Weights of a small transformer language model: 8 layers, 26 heads of 32.
MLP neurons of a small language model. Each row is named by its layer, matrix (gate and up: input weights) and neuron, and shows model dimensions 32-127. Each number is 128 + 24 x the weight over its row's rms, rounded and kept within 0 to 255. A neuron's up and down rows have the sign that makes its largest values positive.
After each neuron's rows, "fires in" lists the words (lower case) most often at its 100 highest values on Wikipedia text that the model never trained on.

L5.gate1565 [107 172 117 125 156 119 131 119 139 119 126 131 142 146 129 130 146 131  94 154 126 144 107 122 131  69 128 147 133  82 147 104 129 137 132 126 102 160 138  98 115  57 123  99 128 133 119 129 142 108 139 140 125 120 133 148 130 116 134 167 101 162 160  65 135 147 131 155 124 123 139 135 137 109 159  97 147 128 130 148 155 138 123  97 158 122  90 123 113 113 142 140  93 125 119 162]
L5.up1565 [129 172 109 116 124 119 119 124 101 121 119 151 115 167  94 124 102 152 100 103 122 177  86 155 119 128 113 142 124 125 134 109 142 113 139 133  79 113 144  73 113  99 119 130 119 121 149 178 109 125 151 179 112 107 113 151 156  99 116 140 109 131 149 101 117 149  81 135 123 146 108 129 132 114 159 132 136 119  87 139 123 144 147  81 135 135 186  83 126  94 173  87  85 125 117 160]
fires in: "the", "s"

L5.gate1193 [102 142 112  91 181 162 138 134 171 138 149 117 120  74 113  95 129 128 148 111 146 137 102 147 115 115  88 121 123 139 119 137 179 104 156 126 118 136 127 143 127  25 169 120 122  86 173 122 152 158 120  82 156  96 143 179 122 149 152 178 122 109 130 111 150 123 160 101  97 114 113 148 112 116 106 141 160 111 169 162 132 110 139 147 118 122 165 123 124 131 121 103 110 115  94 128]
L5.up1193 [148 187 111 157 132 121 159 109  92  99 170 118 127 163 107 103 156  87 131 109 107 110 134 116 163 170 158 135 126 145 145 122 108 145 114 121 122 160 123 142 102 140 140 139 129 116 117 139 148 160 145 145 157 141  85 169 177 119 144 112 119 138 154 106 129 101 102  71 144 148 102 136 158 111 131 178 150 137  99 122  95 103 115 142 146 155 135 132 120  96  89 109 138 111 172 144]
fires in: "is", "was", "were", "are"

L5.gate88 [154 102 106 144 102 110 104 130 146  97 169 168 141 135 148 129 128 135 119  85 154 142 179 112 134 140 137 149 117 126 181 146 165 165 112 107 116 127 110 134 145 128 101 127 118 126 142 148 138  93 124 120 115 132 162 132 120 154  82 175 134  79 153 157 156 134 132 127 139 131 122 106 162 115 140 111 123 157 106 135 129 129 116 117 199 144 146 130  84 129 127  97 162 127  98 177]
L5.up88 [107 147 130 115 136 117 140  97 134 107 127 192 123 147 121 128 125 104 108 141  84 140 111 113 149 118  88 109 131 147 136 107 161 136 142 145 158 139 126 101  83  76 170 139 105 112 140 124 147 138 141 116 106 116 131 172 109 105 129 120 125 139 139 143 173 124 143 123 140 126 116 123 138 155 152 134 141  76 128 108 130 133 112  66 107 144 117 114 126 109 160 115 138 170 115 130]
fires in: "the", "s", "a", "an", "did"

L5.gate80 [117 140 144 118 135 162 163 129 121 127 132 131  94 134 125 136 121 141 122 113 132  79 101 122 101 129 186  94 115 132 124 114  95 129 125 148 147 140 139 171 135 110 111 103 111 135 163 157 168 130 163  59 185 110 146 108 134 149 114 112 156 136 100 125 121 162 113 105 145 169  99  93 120 143 114 124  96 112 170 153 107 144 113  79 104 121 134 141 127  87 168 178 140 119 121 121]
L5.up80 [122  94  96 131 120 147 150 126  75 149  66 156 118  91 119 129 127  74 116 101  80  96 149  90 140 173 118 115 135  69 115 152 137 137 106 155 119 140 156 140 164 153 122  93 154 117 128  97 119 149 140 111 133 127 165  94 132 104 133 136 132 125 118 167 168 135 103 140 109 119 148 151 106  92 116 128 136 149 115 123 138 132 119 144 115 119 106 131 126 179 159 145  76 127 128  72]
fires in: "a", "duke", "king"

L5.gate1214 [120 132 116 146 146 178 173 134 102 165  81 158  94 189 140 126 140 142 126 105 136 138 112 106 142 155 143 104  95 124 159 104 141 130 115 146 141 117 102 111 122 130 130 133 127 108 145 137 114 139 125 151 159 114  95  96 144 132 118 147 143 160 113  93 112 131 135 131 160 131  75 119 122 101 155 141 140 171 191 150 120 161 120 117  97 113 141 124 159 137 196 160 138 114 116 122]
L5.up1214 [179 161 160 122 132 164 118 101 114 146  84 119  98  88 151 118 122 127 142  88 115 101  98 121  81 129 104 122 146 125 101 130 158 134 163 125 111 139 130 133 171 123 107 137  98 110 158 151 114 113 123 127 102 145 142 107 124 149 150 117 152  87 140 139  88 108 139 144 127 121 143 143 121 109 116 136 167 147 122 126 128 125 129 184 162 139 192 136 104 139 130 131 124 142 122 109]
fires in: "a"

L5.gate730 [150 154 160  81 154 136 130 107 176 122 115 136 126 144 117 152 186  69 150 136 117 161 122 150 136 125 103 126 106 188 104 181 148 149 122 122 166 128 121 102 143  60 138 144 139 129 158 137  91 148 158 142 108 133 119 140 141 162 149 145 121 128 134 116 131 150 126 126 150 135 119 135 106 147 164 105 115 115 124 138 123 140  85 120 164 178 115 109 121 145 149  99 133 106 137 122]
L5.up730 [137 104 113 134 142 130 126 126 149 144 140 114 129 104 108 133 119 126  90 153 119 152  93 135 173 139  74 168 124 145 172  80  97 163 128 129 104 116 139 120  96 146 180 126 110 118 129 123 131 134 118 134 154 143 109 127 144 110  72 152  84 149 144 131 133 137 119 147  96 102 143 147 123 144 118 135 122  89 125 118 119 118 101  98  98 124 145  96  91 151 116 106 123 126 119 140]
fires in: "is", "are", "has"

L5.gate373 [127  65 133  88 121 151 137 153 188 144  80 164 110 127 166  94 124 116 174 129 129 122 119 131 132  62  99 168 135 141 137 109 166 132 116 188 142 128 104  91 118 108 197 162  83 134 138 135 102 137 131 115 102  97 135 123 166 129 135 120 175 158 144 119 121 133  93 131 103 129 114 125 181 119 130 121 107 144 123 131  88 114 163 134 134 135 109 113 138  76 163 107  92 128 110 133]
L5.up373 [105 135 114 135 146 147  99 111 157 144 148 129 153  82 126 138 109 117 118 128 112 114 170 140 162 110 120 167 117 138 142 139 104 141 117 157 107 143 127 168 142 115 155 143 115  88 142 174 129 123 145 108  93 116 131 148 136  88 105 108 152 136 124 147 102  95 138 152 136 114 119 109 148 134 101  86 123 154 118 133 105  98 157 115 130 156 101 126 132 147 126 128 125 119  70 113]
fires in: "was", "were", "been", "is", "had", "are"

L5.gate1904 [116 127 143 183  95 115  92 104 148 122 137 177 125 126 138 160  90 100 175 160 128 134 105 110 126 150 131 114 138 126 130 170 124 107 155 146 134 185 171 119 168 142  79 105 118 140 133 106 124 134 129  92 154 130 136 109 131 111 122 117 106 152  98 159 123 119 102 163 123 125  91 135 158 136  80 119 100 157 160 169 143 134 115 121 119 100 131 162 129  87 111 142 154 122 106 124]
L5.up1904 [102 132 176 129 130 116 102 148 168 109 130 103 110 145 123 165 126 101 164 109 124 122  98 152 144 190  99 137 128 189  67 163 157 108 141 148 137 123 176 181 123 110 138  91  98 124  90  78 154 119 134 125 128 101 126 117 109 154 186 112 152 124 104 141 112  88 116 108  96 116 146 120 106  95 125 143 114 146 125 151 109 128 102 143  99 161 144 132 137 106 121 135  94 156 118 125]
fires in: "of", "king", "by"

L5.gate1249 [112 146 140 118 143 109  95  99 158 129 141 131  82 116 124 152 121 135 115 144  81 128 125 132 110 107 149 142 110 110 125 128 134 103 128 133 118 131 156 127 178 154 123 118 141 144 105 168 115 136  95 140 127 136  69 132 160 107 104 112 119 142 120 114 161 126 147 139 121 121 110 147 140  99  92 126 128 158 184  97 114 131 144 130  97  99 144 129 162 138 126 201 108 154 177 158]
L5.up1249 [145 113 132 140 130 101 126 121  95 159 122 142 115 118 152 144 157 136 137 113  97 113  68 121 141  98 109 135 103 107 166 169 128 146  94 142 141 130 145 108 137 160 153  69 145  95 131 118 135 150 112 131 168 123 131 102 138 138 154 119 175 155 128 160 134 107 160 152  84 166 119 131 146 154 152 121 174 136  82 123  93 121 130 118 113  90  94 101  96 111 125 112 146 111 125 190]
fires in: "united", "the", "of", "new", "southern"

L5.gate1132 [148 107 140 111 101 142 133 139 154 131 107 135 152 120 108 124 140 169 152  96 120 135 139 142 129  98 141 141  94 122  75 138 109 130 122 116 100 108  80 138 124 120 130  78 118 131 140 127 110 112 154  80 150 145 110  91 105 153 106 134 134  99 109 129 167 125 147 143 137 167 136 117  98  97 113 142 161 124 102 154 149 128  93  98 136 143 124 144 126 140 141 180 100 125 130 117]
L5.up1132 [144 123 114  80 136 114 128 125 112 111 126 171 154 156 138 141 121 147 111 143 119 167 123 185 150 143 147 100 109 141 157 138 143 137  73 106  86 146 119 103 133 137 133 156 144 140 147 133 137  96 150 158  86 118 134 150  85  99 122 148 107 121 147 129 119 169 143 159 146 116 143 151 130 132 146 133 105 132 188 126 144 103  92 158 150 116 142 151 106  77 160 135 120  79 132 141]
fires in: "of", "from", "with", "the"

L5.gate1771 [131 147 150  92 145 139 152 113  97  91 121 152 113  76 100 146  87 102 142 111 150 133 149 193 118 108 149 129 144 150 143 146 153 125 128 149 124 120 105 156 124 134 114 115 138 148 153 112 132 147 116 114 143 112 107 100 127 140 142 162 125 141 105  90 138 151 150 122 123 100 124 119 145 178 144  95 112 131 138 136 119 138 146 160 135 128 120 124 185 130  84 127 152  65 116 137]
L5.up1771 [125 142 103  84 105  96 142 123 144 124  93 126 136 122 156 112  94 130  93 151 127  93 120 165  95 111 126 124 174  84 140 139 115 181 158 121 144 110  81 123 111 133  90 166 145 109 113 177 125 155 100 124  92 128 148 123 120 130 154 185 140 172 125 123  94 154 104 125  84  82 135 113 131 131 140  95 104 110 120 149 116 125 116 125 165 101  96 121 178 148 126  74 165 157 129 125]
fires in: "to", "can", "would", "may", "could"

L5.gate1383 [171  96  96 109 113 139  93 101 142 123 149 156 163 180 100  88 181 131 131 174 125 122 147 100 131 109 158  92 136  85 100 142 129 131 155 150 112 101 134 154 140 158  63 142 152 133 140  99 105 161 150 101 119 143 130 137 124 101 153  69 159  89 162 110  73  88 143 144  97 129 116 147 120 129 133 169 113  92 150 171 125 115 153 127 160  99 127 130  98 139 140 149 101 117 150 141]
L5.up1383 [141 101  95 107 170 128 125 153  79 157 141 130 159 145 136 142 159 114 117 118 142 108 110 148 133 126 103  86 130 115 114 115 150 143  93 125 122 103 169  77  93 167 149 143 147  87  83 157  98 116  86  93 144 157 142 136 142 114 113 119  98 110 146 141  99 114 134 185 158 132 130 180 114 128  94 153 131 118 150 125  76 146 159  91 117 130  79 124 111 142 145 108 118 122 125 143]
fires in: "of", "first", "the", "s", "only", "among"

L5.gate444 [101 119 108 156 124 101 150 181 124 108 115 106  79 107 126 109 160 177 128 118 106 117 113 139 161 145 124 116 135 159 139  81 144 156 122 156 119 120 174 146 125 112 113 105 109 107 130  91 102 145 127 145 147 109 102 149 139 145 109 122 139 126  75 132 135 123 101 167 113 134  74 177 131 148 134 134 125 135 125  72 154  97 149 149 144 101 128 154 150 116 132 115 107 106 131 135]
L5.up444 [166 132 159 125 115 169 124 149 128 144 132 135 125 106  97 107 115 115 190 101  87 140  86 137 159 121 131  80 159 121 160 125 164 111 107 132 140 139 165 124 121 112 112 114 159  76 147 144 172 149 130 111 129 167  80  87 128 121 139 140 148 118  83 134 172 116 126 146 151  96  97 135 183 101 175 104 172 169 114 122  77 143 110 172 136  90 124 126 181 129 135 133 117 112 116  99]
fires in: "one", "part", "a"

L5.gate1745 [160 103 143 124 163 204 134 130 115  96 116 102  77  88 143 145 114 142 143 107 156 140 122 155  76 105 107 122 123 129 154 143  78 148 141 108  83 157 114  98 130 122 107 130 123 117 127 154  98 121 130  85 166 152 137 117 154 115 137 115 157 112 146  92 103 150 122  75 128 128 118 131 105 144 133 129 146 145 163 131 115 128 112  93 143 104 125 159 120 121 134 154 161 138 117 155]
L5.up1745 [163 124 133  92 125 148  92 118 163 129 115 144  95 175  98 136 110 139 127 133 146  94 113 145 110  93 131 117 127 128 167 152 147 147 109 169 115 109 175  91 108  89 125 124  94  76 105 119 107 130  97 146 147 153 140 171 142  94 132 148 158 116 104 109 155  92 151 134 109 140 113 122 124  93 153 102 172 183 146 127 132  79 147  98 123 118 152 165 109 137 132 160 142 138 154 129]
fires in: "the", "and", "his", "a", "or"

L5.gate862 [ 83 139 115 127  94 142 143 103 158 109 154  78 110 161 107 151 131 117 164 145 131 124 126 157 116 152 110 119 118 120 138 119 106 144 104 130 134 115  96 116 122  59 124 105 105 141 102 108 134 117 131 148 129 137 176 161 134 118 126 103 113 156 145 108 122 137 103 131 117  96 137 105 120 146  84  76 106 108 153 157  97 103 171 121 157 142 164 125 150 105 126 124 144 118 151  94]
L5.up862 [119 169 116  53 107 162 120 141 108  97 140 117 117 154 153 145 103 105 141 126 125 130 170 115 138 124 123  88 133  96 112 155 105 145 116 123 130 139 119 149 137  94 107  89 126 130 141 119 147 125 130 155 151 135  92 122 167 157 170 146 147 204 142 113 110 112 139 132 169 115 118 142 113 153 138  87  95 106 120 125 124  95 118 122 138 163 110 115 131  98 145  74 142 120 117 142]
fires in: "to", "would", "not"